Weights of a small GPT-style language model, trained from scratch on English Wikipedia: no biases in attention or MLP, 7105 steps.
MLP neurons of a small language model. Each row is named by its layer, matrix (gate and up: input weights) and neuron, and shows model dimensions 272-367. Each number is 128 + 24 x the weight over its row's rms, rounded and kept within 0 to 255. A neuron's up and down rows have the sign that makes its largest values positive.
After each neuron's rows, "fires in" lists the words (lower case) most often at its 100 highest values on Wikipedia text that the model never trained on.

L9.gate612 [124 163  64 140 142 144 179 103 128 133 140 164 141 141 124 117 161 141 140 111 135 139 149 132 102 116 146 101  99  83  64 144 160 131 120 156 196  95 111 103 147 155  69  97  88 121 123 124 113 134 118 118 148 125 122 123 136 104 163 145 128 124 127 139 145 143 130 110 119 150 153 117 142 104 152 125 100 140 153 144 129  94 146  70 147 105  65 163 174 139 144 120 118  73 117 149]
L9.up612 [100 170 126 130 119 158 107 110 173 173  93 171  98 124 144  90 122 136 151 187  98 138 136 111 142  89 120  93 122  72  93 149 117 138 137 107 146 161 108 106 168 120 142 190 170 128 101 166  99  66 159 116 102 143 109 133 116 110 113 116 120 160 130 101 126  87 121 114 126 150 130  84 134 141 135 136  87 151 115  84 117 183  89 102 129 160 127 162 128 113  77 139 115 197 144 151]
fires in: "i", "they", "we", "made", "she"

L3.gate724 [103  96 120  61 131 137 144 143 169 123 143 116 137 157 113 114 158 118 119 115 126 137 115 102 141 113 121 137 151 124 106 134 118 118 116 116 142 149 131 134  95  97 118 162  76 136 103 114 128 120 128 102 149 110 136 125 146 137 101 106 148 136 140 101 140 131 131 165 123 108 124  74  77 158 117 113 126 139 128 123 154 178 171  96 123 129 135 126 155 124 114 101 141 129 144 159]
L3.up724 [160 164 105 128  89 131  59 124 113 126 160  99 146 143 106 133 153 135  99 123 139 130  82 129 117 154 138 125 114 126 130 180 131 140 139 119 113 111 136 137 114 131 124 108 115 103 136 126 133 117 132 190  97 165 133 149 118  64 136 178 117 155  90 134 154  96 142 104  86 120 100 120 160 116 127 131 136 143 142 114 125 103 119 136 125  95 115 109  91 147 159 114  99 103 124 119]
fires in: "1", "at"

L10.gate946 [127 124  76  75  78 110  74 132 110 154 137 142 113 160 138 137 119 112  87 133 192  91 161 112 155 145 104  68 124 142 114 124 121 116 126  78  85  98 152 106 124 157 154 147 122 132 147 121 179 110 106 101 139 122 165 108 144 109 136 113 146 129 124  88 148 135 185 165 125 170 162 154  62 181 118 167 140  96 161 146 135 118 142 102 115 113 134 124 126 134 119 123 151 116 120 143]
L10.up946 [143 137 122 148 135 112 151  92 116 143 118 114 147 120 117 116 137 101 152 150 115 129 104 159 146 122 145 145 140 134 123  78 103 105 149  88 122  81 150 138 129 119 142 106 126 141 161 157 128 153 146 142 144 122 130 131 172 142 140 193 123 121 144  98 135 151 119 153 127 124 151 105  96 138 115 142  96 103 140 149 128 105 124  94 126 153 129 146 146 115 121 152 134 132 120 133]
fires in: "s", "1", "e", "0", "2", "and"

L3.gate549 [132 169 148  74 146 113 121 163 115 145 129 131 126  98 119 101 154 111 124 106 156 121 170 159 102 131 118 161 127 150 168 143 108 146 119 128 105 116 143  90 101 112 137 135 117 143 156 140 125 136 154 134 110 129 152 149 133 140 109  92 151 100 131 136 120 122 113 107 119 114 167 123 135 146 152 116 127 101 103 143 135 122  77 149 177 153 160 123 110 141 124 106 102 117 162 128]
L3.up549 [134 153 129 114 140 121 150 136  89 134 131 131 124  98 139 113 137 102 176  87 140  98 129 157 132 149 120 128 117 143 114 146 131 163 166  87 124 111 144 127 109  94 130 129 146  98 155 127 116 144 126 161 119  76 124 134 161 130 150 106 170  83 116 113 130 106 126 121 108 108 130  94 129 120 139 120 168 148 107 125 141  93 117 142 143 129 178 138 119  83 144 156 105 135 135 119]
fires in: "his", "her", "my", "heroes", "our", "their"

L12.gate1134 [156 182  93  81 104 124 107 117 140 135 175  98 115 131  92  74 117 112 157 158 148 141 153 126 120 103 143 132 103 127 115 137 114 104 154  68 132 114 138 112  87 139 108 132 135 153 158 143 111 111 110 149 148 150  95 143 118 126 100 106 126 151 122 144 164  78 154 129 107  97 126 118 126 124 137 121 119 138 128 111 132 110 111 172 165 151 180 172 135 112 115 144 141 157 134 148]
L12.up1134 [156 121 108 127 113 108 144 166 115 112 128 112 125 143 153  92 131  92 116 159 140 126 126 130 123 136 122 122  99 150 104 118 144  79 109 108 118 123 135 122 147 154 134 124 137 193 149 124 131 118 119 118 165 142 113 160 109 114 124 187 127 188 125 164 170 108 167 127 191 135 139  76  88 142 124 106 144 129 162 148 155 171 152 138 131 128 124 113  99  84 126 177 136 147 189 121]
fires in: "was", "while", "is", "people", "man"

L9.gate628 [102 151 140 164 124 103 178 123 113 120 109 122 125 116 119 105 147  94  90  97 124 148 137 120 159  82 149 150 130 123 141 132 124 149 138  95 150 127 104 161 112 126 164 117 116 110 119 115 100 138 138 111 127 174 128 103  88 134 153 166 140 135  72 109 147 137 115 112 110 103 121 156 125 143 136 150 119  96 124 168 100 132 151 101 131 105 156 122 129 161 117 167 133 145  92 115]
L9.up628 [135  98 103  94 139 119 140 116 128 134 108 150 141 164 170 154 153 130 121 141 121 147 113 103 110 127 150 138 138 161 125 107 134 101 114 114 128 167 178 109  96 155 111 101 156 125 117 159 138 170 150 127 158 150 128 124 119 112 137 133 153 147 126 143 141 121 152  72 165 117 112  94 115 159 151 114 148 172 146 139 106 129  90 113 154 148 141 102 157 145 140 122 117 116 176 133]
fires in: "on", "a", "in", "from", "at"

L3.gate856 [109 167  88 133 145 137 155 143 133 159 140 102 133 105 145 128 133 108 137 123 130 116 104 144 174 126 116 196 106 181 102 150 149 151 111  67 144 138 148 120 133 134 128 116 114 137 117  94 123 131 123 191 171 104 139 157 141 110 136 130  96  91 133 116 140  93 137 115 103 112 113  89 115 141 130 178 188  91 135 138 119 110 119 113 134 107 160 129 135 100 130 132 135 118 188 170]
L3.up856 [142 118 139 112 134 164 176 130 120 116 150 140 135 109 107 118 140 129 141  81 103 115 113 137 175 101  75  93 120 149 123 161 134 173 156 123 173 121 160 125 108 129 133 120 156 103 101 122 155 132 147 121 144 136 123  89 134 122 118 114 150  95  98 153 114 105 180 126 144 127 173 108 198 110 131  91 153 126  63 151 130 130 104 154 152 143 169  86 132 134 141 108 107 147 153 158]
fires in: "his", "her", "their", "heroes"

L5.gate1096 [ 79 137 111  32 112  77 166 122 147  96 109 156 141 114 104 133 133 156 126 129 134 116 116 102 146 134 126 134 125 159 137 160 121 113 137 101 138 119  80  76  95 121 122 113 133 110 130  98 142 112 112 132 150 157 157  90 151 124  90  94 107 132 131 115 136  97 120 117 103 117  89 165 120 122 112 126 146 168 106 126 106 118 144  96 111  72 113 116 156 131 130 139  89 180 124 173]
L5.up1096 [134 145 146 126 151 153 141  77 134 122 137 141 104 121  65 113 113 117 114 135 157 141 133  89 147 183 119 138 162 148 104 143 148 110 175  95 127 156  98 129 137 122  96 141 102 113 164  86 133 101 187 103 133 118 132 101 143 157 143 124 151  90 112  99 167 146 142 111 114 141 128 112 127 127 163  61 104 156 129  99 148 122 136  88 136 112 123 178 154 123 100  69 150 148 114 152]
fires in: "year", "match", "game", "award", "diary"

L5.gate115 [165 175 158 177  89 137 153 147 162 119  87 126 115  95 124 132  91 124 127 119 161 151 133 170 114 143 145 170 141 139  80 102 153 116 128 131 133 145 103 132 100 149 156  92 140 155 169 103 124 123  64 159 125 118 180  90 108 136 117 125 104 126 107 125 132  91 129 183 127 111 154 126 122 108 107 108 106 145 159 152 128 111  89 142 122 110 111 139 130  97  94 123 147 137 131 158]
L5.up115 [151 158 147 133 142 110 157 135 157 128 122 164 166 130 107 132 128  90 159 132 147 157 119 150 142 168 148 137  85 155 134 121 137 178 115 149  94 141 129  93 106 176 147 121 148 124 141 102 127 147 117 113 150 132 135  81 152 112 135 124 126 136 130 112 161 172 112 115 151 126 140 114 129 115 111  78  96 112 183 101 122 162  96 161 117 105 106 122 169  94 113 143  92 151 144 106]
fires in: "1", "record", "as", "0"

L10.gate992 [129 163 113 119 104 115  90 101 126 170 203 138  93 111 149 141 100 144 141 137 131 109 153  93 117 169 102 117 149 115 104 155 157 156 113 156 126 121 154 126 112 142 111 135 110 128 138 112 118  93 138 146 183 124  91 125 131 127 128 139 156 138 121 119 161 149 118 182 129 156 110 123 125 133 152 134  93 108 120 124 123 116 109 145 121 119  79 142 166 137 120 146 115 135 133 137]
L10.up992 [139 114 123 117 138 111 142  83 107  94 101 137 110 128 110 115 130 125 184  99 150 146 134 117  91 141 128 117  78 150 144 166 138 138  81 101 177 138 115 140 101 144 133 123 135 123 129 176 137 121 128 141 141  99 131 154 124 123 163  76 154 171 129 111 128 145 163 104  78 119 126 117 124  83 115 125 139 107 124 134  77  99 139 117 166 141 107 115 153 100 135 106 105 127  88 117]
fires in: "when", "be", "if", "is", "for"

L12.gate1282 [124 174 125 106 135  89  63 138  56 100 134 177 125 161 186 116 166 148 122 132 115 135 146 137 114  86 144 171 150 163 113 142 126 108 126 169 159 120  92  99 147  91  81 112 156 138 111 113 121 159 131 140 100 160 103 121 135 111 125 142 110 110 123 189 150  80 171 116 152 155 118 113 119  79 123 117 151 115 130 172 144 110 141 137 138 150  86 139 113 139 137 151 122 134 140 153]
L12.up1282 [135  75 124 131 130 147  99  96 132 130 114 127 124 141 126  88 122 121 143 156  88 124 142 101  99 142 140 124 104 110  83  94 120 126  92 104 118 110 119 119 141 113 130 124 127 130 125  77  95  95 137 127 123 136 127 110 133 152 105 147 115 112 136 124 152  97  73  83 155 124 114 128  91 177 184  67 123 142 168 122 145 167 134 131 115  95 160 154 146 163 147 181 121 108 157 103]
fires in: "i", "was", "is", "s", "were"

L3.gate163 [ 96 153 125 145 151 119 156 132 130 145 111 114 126 154 127 124 152 137 114 125 155 146 123 153  94 101 173 151 127 140 171 128 140 167 107  76 120 142 124 104 147  91 123 108 131 154 163 158 148 144 125 156 134 143 138 154 164 105 143 139 114 136 103 125 136 140 130 157 125 114 149  96 145 129  97 126 120 118 118  93  97 123 122 110 118  67 146 111 144 131 125 130 140 162 135 114]
L3.up163 [131 117 122 105 111 121 110 128 119 152 118  96  95 139 110 130 153 103 146 124 124 106 127 138 153 179 121 112 109 114 124 162 123 182 110 135 127 124 152 118 136 110 121 108 166  92 139 144 159 140 166  97 170 117 100 113  90 137 130 135 130 138 157  70 117 113 119  74 116 115 141 131 133 120 121 109  93 129  80 122 104  72  99 141 126 141 126 142 136 160 116 141 116 138  94  99]
fires in: "player", "writer", "artist", "actor", "candidate", "driver"

L9.gate732 [107 137 104 157 122  95 137  96 147 136 105 167 106  87 134 136  98 143 115 103 104 108 120 160 117 106 147 108 146 145 146 153 112 151  99 151 118 132 172 109  86 133 114 162 117 127 166 106 130 137  91 133 153 156 121 118 105 134 103 166  90  74  59 143 163 101 139 108 144 123 149  95 147 145 118 100  97  67 121 160 192 171 132  99 150 138 135 126 145 112 120 124 135 140  81 143]
L9.up732 [153  73 112 162 107 107 116  98 140 114 108 120 150 143  89 130 151  74 116 159 135 140  86 152 160 141 142 102 109 150 173 166 120 109 132 119 139 139 126 147 137 117 104 115 114 117 126 178 112  98 182 146 103 130 122 109 135  95 117 148 112 131 172 147  96 130  90 133 144  86 166 121 111  75 142 133 131 117 180 119 129 147 129  74 121 167  73 151 113 114 124  91 140  99 122 148]
fires in: "on"

L9.gate1033 [137 129 140 110 152 124 128  81  93 133 184 112  82 139 166 130 127 117 146 129 134 159  97 123 123 102  95 131 141 175  39 145 126  97  89 126 153 139 125 178 140 183 145 143 122 171 133 150 117 148 121 117 107 146 110  88 160 143 103 117 113 120 117 155 100 113 103 179 128  93 133 152 124 175 105 103 143 144 132 132 156 110 105 130 133 138 139 105 109 122 134 118 126 123 158 140]
L9.up1033 [101 173 104  97 169  89 127 132  73 129 180 116 114 159 159 179 144 126 111 178 122 151 161 110 145 103 111 131 141 135  72 166 136 103  60  97 120 162 159 109 108 166 156 141 129 163 127 135 135 155 107 117 136 149 138  72 134 110 109 158  91  99 158 148 152 109 136 140 143 129 106 124 102 143 125 160 164 126 101 155 136  97 100 147 118 145 158 117 111  89 148 126 125 117 155 113]
fires in: "in", "of", "research", "studied", "s"

L9.gate825 [122 143 115  85 149 116 131 128 130 164 121 141 124 128 115  68  88 101 103 134 129  67 137 123 129 152 130 114 115 164 108 175 140 154 134 166 119 129 140 166  70  90 155 164  83 116 154 109 108  86 151 103 102  99 131  99 159 131 123 162 105  86 130 103 133 116 141 165 137 170 133 137 130 150 127 140 118 144 145 120 164 115 126 137 116 141 103 117 130 122 137 140  89 156 142 147]
L9.up825 [163  86 139 155 145 118 111 139 103  68 149 139 117 130 147 140 129 117 114 137 154  99 138 131 155 129 168 147 144 154 128 146 126  85 163 130 157 127 129 129 126 126 143 121 132  82 144 145 147 126 168 187 156 111 143 167  79 147 140 117 121 109 122 165 119 132 130 120 114 134  58 148 132 147 114  92 152 128 136  94 102 125 137 124 141 136 112 126 119 124 133  89 113 198 132  94]
fires in: "is", "by", "has", "him", "when", "of"

L3.gate1204 [ 92 125 110 135 117  96 133  94 145 100 112 143 168 108 147 100 137 100 127 130 156 109 135 113  74 101 147  93 149 102 176 141 135 145 135 113 130 136 102 112 111 125 122 165  75 106 142  88 160 100 137 141 136 143 100 110 149 155  77 152 137 136 103 164 109 128 112 116 105 109 129  98 128 138 156 150 159 131 129 123 143 157  93  93 153 111 169 171 148  89 110 145 126 139 122 182]
L3.up1204 [ 94 124 167 147 119 125 143 116 167 106 101 111 138 100 115 163 117 124 155 163 140 141 132 105 111 102 144 138 146 106 146 140 160 128 140 176 139 101 147 110  96 151 111 127 130 134 167  96 157 126 135 136 133 166  95 147 139 127  74 112 150 131 172 181 127 120 131 124 120  52 139  93 116 125 143 125 152 124 117 164 109 140 121 144 102  82 168 165 161  76 110 106 114 158 127 137]
fires in: "on", "until", "before", "when", "from", "after"

L3.gate1064 [133 109  87  97 101 175 142 161 135 144 100 130 160 122 104 138 123 134 143 147 102 120 121  88 142  84 158 153 191 158 137 139  95 155 103 130 138  88 167 109  88 124  96 203 150 172 144 121  73 113 144 114 149 126 122 161 113 162 118 155 101 142  83 152 157 106 188 166 137 157 145 102 135 128 196 203 111 107 134 154 179 119 140 117 136 123  98 142  96 135  99 101 118 124 120 171]
L3.up1064 [ 98 204 107 121 141 113 116  93 144 143 140 136 128 170 125 136 155 113 174 151 156 136 118 150 108 101 155 139 174 138  95 140 153 109 100 137 132  87 109 149 125 106 137 130 133  76 116 150 141 152 185 119 125 137 121 145 162 128 120 131 129 147 145 153 135 108  98 162 105 154 133  92 177 149 134 181 154 178 103 135 147 136 131 137 136 118 139 126 119  99 165 159 130  94 132 132]
fires in: "university", "college", "institute", "academy", "association"

L10.gate22 [ 99 124 119 139  85 115 128 100 154 133 126 146 165 145 120 121 126  99  95 109 159 139 154 132 173 113 123 107 129 110 131 166 157 156 119 146 112 134 137 151 108 117 122 154  91 130 124 108 128  84  97 131 136  84 145  79 154 106 139 161 125 121 148  99 164 133 106 125 149 138 131  96 133 185 129 145  98 151 125  92 143 120 146 160 107  97 148 113 184 154 119 127 152 143 164 161]
L10.up22 [104 146 133 168 151 163 121 129 129 102 144 161 108 158 127 114 162 149 136  99  98 103 136 129 131 144  91 119 118 146 142 199 146 173 134 142 114 143 162 123 113  99 149 130 110 107 102 143 143 119  69 152 112  92 146 101 116 145  99 139 147 112 164 106 139 128 134 108 164  89 153 101 150 115 117 104 108 132 160 148 160 120 155 149 130  99  90 134 136 140 137 116 140 138 136 146]
fires in: "at", "with", "for", "he", "after"

L10.gate71 [ 83 119 115 108 123  97 137 122  97  99 159 136 175 128 119 125 160 109  99 146 116 182 164 112  81 122  96 124 151 112 122 134 145 151 155 163 139  99 132 112  82 163  93 152 130 125  95 106 126 123 142 133 149 105 145 115 136 150 118 111 150 135 104 117 146 170 110  97  78 112 110 122 132 109 118 120 119 117 146 110 146  78 109 133 166 128 125 125 140 150 134  99 120 161 132 158]
L10.up71 [158 110 103 124 163 136 155 123 146  83 148 106 178 126 129 114 138 110 108 176 142 129 106 162 108 106 132 126 137 150  90 149 141 136 133 112 150  95 144 103 108 117  98 125 123 125 159 119 138 121 124 144 136 147 148 125 113 105 104 152 146  88 103 114  89 106 158 120 127 128 125 118 129 146 126 134 133 104 132  93 133 107 115 122  89 139 138  99 138  97 144 109 146 122 144 168]
fires in: "after", "at", "before", "during"

L9.gate493 [118 125 154 189 102 132  82  87 156 197 182 110 136 101 124 116 114 135 111 105 174 143 113 116 138 112 112 132 135 148 141 142 148 146  97 107 134 162 142 133 124 140 119 143 103 154 140 124  97 141 121 153 125 120 133 130 112 113 132 140 117 178  98  84 172 115  96 176 138 155 156 108 152 140  99 104 148 103 128 100 104  81  86  83 151 106 121  93 143 136 130 201 168 127 133 136]
L9.up493 [118 143 116 140 100 114 157  97 146 138 121  94 134 146 137 154 119  98 139 150 115  97 108 146 125 159 171 101 177  95 145 103 139 120 101 143 108 104 154 113 113 153 150 100 122 150 146 111 106 154 138 104  99 110 120 127 153 168 117 150 121 120  90 109 109 100  85 133 139 114 154 165 189 101 106 138 114 109 139 136 152  84 108 109 123  95 142  66 112 107 133 154 130  80 102 116]
fires in: "a", "s", "its", "an", "to"

L12.gate884 [100 139 134 156 149 111  97 127 110 125 126 121 125 130 134 120 129  99 134 115 119 111 144 114 109 131  84 169 112 145 169  93 159 131 133 135 127 157 147 198 129  95 117 156 113 130 118 155 113 170 120 138 166 142 166 130 132 159 129 103 148  85 117 152 145 112 125 143 159 125 128 126 126 142 121 142 132 130 132 134  86 136 109  85 106 166 121 107  98 109 123 135 130  87 139 143]
L12.up884 [117 145 144 164 111 111 124 158 104 105 136 148 175 148 130 117 162  87 145 118 118 153 164 126 112 170  87 138  96  78 102 110 104 151 162 133 117 147 133 181 135 108 113 127 123 137 128 138 136 131 128 203 146 144 173 115 132 132 148  95 120 136 112 126  85 150 149  80  98  74 122 122 136 141 169 114 151  98 109 112 106 108 119 114 143 156 143 130 101 129 145 167 139 111 158 138]
fires in: "the"

L3.gate1181 [116 107 140 106 165 136 136  80 140 162 121 122 146 124 112 133 143 100  92 132 123 106 110 126 121  88 123 152 125 104 111 133 122 136 116  54 116 102 114 108 142 147 119 150  92 140 148  95 151 161 141 126 194 111 106 112 131  88  83 161 116  81 117  89 141 105  98 117 136 170 133 148 120 119 174  97 130  57 163 133 172  92 112 108 112 121 138 162 136 108 125 178  88  87  99 148]
L3.up1181 [ 88  85 137 130 152 103 128 109 114 110  80 171 121 121 138 104 102 141 142 128 107 111 140 119 124 105 128 171 126 146 135 134 137 115 139 144 105 155 118 126 128 128 125 140 124 138  98  97 143 121 110 165 134 105 149  83 137 124 100 151 137 129 145 124 156 141 138 128 154 135 126 144  96 172 158 123 151 102 147 151 115 107 127  80 108 123 167  62 125 100 131 148  91 106 124 111]
fires in: "family", "families", "e", "to", "website"

L3.gate949 [135 136 125  30 110 165 141 114 153 156 126 146 123  98 106 154 117 153 154 126 133 150 109 124 139 116 130 155 146 179 118 128 119 115 101 119 111 134  91 109  98  81 143 122 103 130 151 113 103 116 145 131 126 171 119 109 120 145 137 136 115 144  94 119 139 107 152 156 127 110 108 118 117 154 118  90 123 140 162 143 207  81 146 138 139 144 146 144 139 154  90 134  90 133 104 159]
L3.up949 [102 155 106 131 109 114 105 140 137 151 117 115 109 130 186 186 149 161  88  96 119 113 122 100 110 126 131 133 147  95  98 109 112 158  87 132 145  88 124 124  97 134 122 113 156 119  90 123  84 152 170 175 126 157 106 158  78 121 121 154 135 110 116 160 116  82 139 140 158 140 122 120 120 155 133 100 139 110 112 146 114 142 131  95 130  98 106 145 119 124 127 129 127 121 109 137]
fires in: "at", "played", "24", "entered", "opened", "44"

L9.gate650 [ 76 176 108  82  80 127 133 150 121 117 138 157 157 151  91 127 155  92 116 178 112 166  87 156 113  76 139 138  92 143 170 138 134 148  66 143 165  99 108 133 122 124 145 128 108 126 126 149 132 105 116 149 168 110 142 182 156 115 139 155 151 138 120 132 129 105 125 120 142 164 138 134 156  79  90  79 113 138 122 147 144  78 171 102 125 138 152  81 141 101 131 142 122 100 111 149]
L9.up650 [111 109 151 116 128 150 160 151 139  59  83 148 143 155 163  96 120 130 153 110 101 136 118 122 106 107 127  90 114 123 158 112 135 154 122 118 114 115 114  68 142 133  82 108 142 159 153 112 137 133 130 130 108 114 140 117  81 166 124 100 171 144 125 175 151 158 138 100 156 158 138 158 126 138 140 136 101 147  74 120 132 116 143 109 147  55 107 114 115 105 147 140 146 129 127 103]
fires in: "with", "from", "through", "name", "as", "use"

L10.gate1214 [126 132  87 135 114 118 131 149 147 167 107 141 141  92 181 137 150 108 120 140 138 152 125 110 173  97 113 107 116 120 107 152 150 156 132 176 147 122 159 138 111  94 127 124 103  75 110 110 140 188 114 151 108  87  95 130 134 121 114 114 119  89 116 135 116 151 132 128 123 116 128 132 118 150  86 149 130 131 114 162 110 136 112 110 132 177 164 130 129 103 119 114 102 118 100 151]
L10.up1214 [124  94  97 128  91 146 122 129 115 119  97 126 151 136 126 145 115 103 136  88  62 109 133  90 192  92 109 108 147  86 159 108 132 158 137 121 129 123 157 148 164 145 126 125 138 167 113 138 119 133 122 142  89 128 120 157 139 102 107 101 119 147 142 116  89 136 130 133 200 122 151 146 159 165 122 139 131 121 102 103  95  89  93 124  80 166 122 122 137  96 147 134 159 109 161 117]
fires in: "this", "which", "the", "however", "rival", "but"

L5.gate525 [148 155 109 110 109 135 125 104 136 144 143 121 128 131 135 134 141 118 108 119 138 125 169 129 102 123 161 117 136 137 125 126 151  98 162 151 167 160 157 122 123 137 128 130 114 116 142  76 137 151 146 110 113 176 120  80 159 110 118 159 153 115 109 152 158 130 139 110 147 176 220 107 125 114 117 107  65 171 105  98 187 121 143 129 139 119 106 162 149 126 123 123 131 109 145 129]
L5.up525 [153 158 128 104 139 121 123 157 128 143  91 162 159 133 123 138 157 189 126 136 130 137 135 159  92 118 137 103 106 119 123 112 123 117 125 177 176 106 132 151 122 141  94 127 157 107  82  93 113 142 138 146 137 150  70 122 116 157 151  98 131 117 112 187 182 129 155 129  85 159 170 132 149 124 151 134 118 121 145 131 117 123 116 139 147 149 121 144 145 154 126 114 153 142 152 167]
fires in: "i", "we", "t", "or", "ve"

L3.gate445 [139 163 108 127  99 102 145 112 129 143 134  74  85  96 128 157 117 158 123 137 117 115 107 112 146  87 135 116 152 120  85 167  91 143 123 114 136 141 127 105 135 119 138 163  74 110  54  83 137 102 115 139 133 149 128 110 172 116 149 193 148 138 101 143 162 133 141 119  79 145 120 101 138 124 129 172 140 121  82 142 169 131 100 103 119 132 131 125 151 123 114 112  63 132 104 143]
L3.up445 [127 108 121  99  92 126 160 109 182 109 115  76  87 118 149 157 117 145 127 166  83 132 103 156 154 108 150 138  80 127  92 170 118 147 108 132 140 122 144 110 121 103 119 150 102 126 108 123 185 109 149 149  88 169 153 114 153 126 134 172 146 122 125 164  96 152 148 100 101 137 111 126 110 129 138 125 109 140  94 128 170 133 145 112 123 120 110 145 156 107 105  92 118 177  94 135]
fires in: "began", "started", "consists", "opened", "occurred", "includes"

L10.gate595 [137 184 117 127  65 109 140 131 150 155 158 118 115  91 118 146 134 122  71 154 145 141 104 143 130 106 114 115  92 116 124 191 126  97 101 134 148 112 137 114  71 131 112 132 127 111 140 130 137 136 110  99 134 172 107 134 108  62 131 157  79 158 107 118 137 120 102 129 118 143 140 137 120 112  98 166 120 133 118 123 154 111 104 104  93 134 107  92 150 138 136 177 135 130 100 135]
L10.up595 [131 150 147  77 131 119 130 103 118 167 108 114 124  54 174 131 114 159 129  82 118 156 117 123 116 101 159 147  90 139  98 116 120 145  87 138 131 151 127 122 145 148 164 115 113 111 122 110 113 115 150 157 118 119 120 133 121 138 124 148  52 108 104  84 165 106 122 101 125 114 150 106 153 104  97 133 135 147 119 154 131 172 140  84 114  75  89 114 138  90 142 126 103 118 158 129]
fires in: "a", "an", "over", "which", "same", "this"

L5.gate480 [134 148 110 136  88 174  73 157 141 123 134 130 140 114 108 131 112 100  91 140 148  73  99 127 128 139 168 127 134 156 131 154 144 150  97 116 127 102 125 146 163 132 103 138 105 125 155 119 114  90 104  98 135 154 104 133 118 111 107 182 103 104  93 120 133 124 159 123 127 156  75 143 119 168  91 143 107 133 133 148 142 127 138 162 130 148 143 146 170 142  93 113 113  93 108 173]
L5.up480 [167 125 125 132 156 121 136 147 153 134 141 100 137 174 162 139 142 140 111 129 135 147  81 132 147 108 113 128 125 128  95 133 109 107 136 113 130 119 118 141 134 118 131 136 149 102 120 123 106 147 141 127 106 133 135 121 155 119 106 110 150 139 111 136 111 114  97 154 178 130 126 109  97 144 151 147  97 101 160 142 108 128  74 125 143  91 111 115  79 143 147 112 152 138 104 117]
fires in: "1", "0", "28", "2", "2022"

L3.gate1299 [ 96 118 139 122 142  91 133 112  96  85 108 126 153 111 130 105 165 159  98 125 142 135 141 151 159 108 101 148 153  88 145 109 141 158 130 123 141 125 106 161 113 154 134 114 138 140 104 139 105 113 129 135 134 137 126 124 125 163 153 145 131 138 170 134 130 152  84 132  83  79 136 143 115 160 122 147 106 101  98 159  84 112 134  94  95 140 108 105 128 132 140 101  91 158 132 114]
L3.up1299 [129 166 127 126 150 117  94 104 165 156 113  93 110 180 131 130 111 164 179 105 109 116 128 107 133 130 147 129 112 134  80 108 129 156 132 125 146 126 147 134 136 125 140  81 144 125 114 117  76 138 119 134 146 112 124 176 138 168 165 112 163 150  97  96 116 153 114 124 133  85 137  81  94 117 154 162 133 135  67 114 145 131 128 159 123 121  82 150 107  77 114  88 143 150 189 113]
fires in: "because", "said", "for", "thought", "about", "think"

L3.gate908 [153 139 126 123 113 106 157 160 113 135 130  81 110 123 109 138 137 132 167 123 142 149 136 136 122 140 148 185 160 163 101 186 125 179 106 109 142 136 118 117 130 153 118 112 125 127 145 109 133 107 136 119 162 134 131  97 154 122 124  93 142 148  99 181 133 108  97 104 115 126 112 114 133 146 155 104 144 145 126 113 120 114 125 120 142 128  92 148 150 163 104 112 112 144 136 127]
L3.up908 [152 100 103 111 120 136 143 137  95 135  99 106 119 164 111 147 100 143 122 125 121 160  78 107 125 166 173 129 160 133 108 143 128 113 107 119 119 140 135 120 156 135 107 153 104  88  85 127 154  54 145 157 128 175  74  90 139 112 121 139 135 129 117 131 146 132 125 123 128 117  89 123 117 132  94 148 176 151 145 118 125  97 130 106 120 106 171 115 177 140 144  79 103 122 116 169]
fires in: "award", "points", "game", "state", "point", "temple"

L10.gate274 [ 79 141 139 109 112 149 100 132 116 150 126 113 103 162 137  94 115 106 140 155 123 130 131 119 112 104 122 122  87 150 130 188 174 115 125 104 137 167 113 114  97  83 162 115 124  98 146 166 114 163 124  90 125 120 150 146 130 142 154 106 122  86  72 136 152 136  97 137 117 121  97 113 110 110 124 115 122 143 107 155 110 149 121 143 146 116 126 125 118 121 160 140 156 148  99 145]
L10.up274 [173 122 139 159 151 106 123 118 105 100 114 136 115 154 131 109 165 119 116 118 111 114 169 133 136 127 128 150 112 116 126  91 141  96  95 118  78 134 145 110 144  92 169 146 136  96 151 121 146 153 125 135  72 145 143 140 101 174 128 131 122 149 135 148 151  86 135  93 156  79 114 130  91 109 135 162 142 138  90 143 123 147  94 115 111 123 135 127 117 140 128  93  78  81 162 123]
fires in: "from", "in", "across", "through", "of"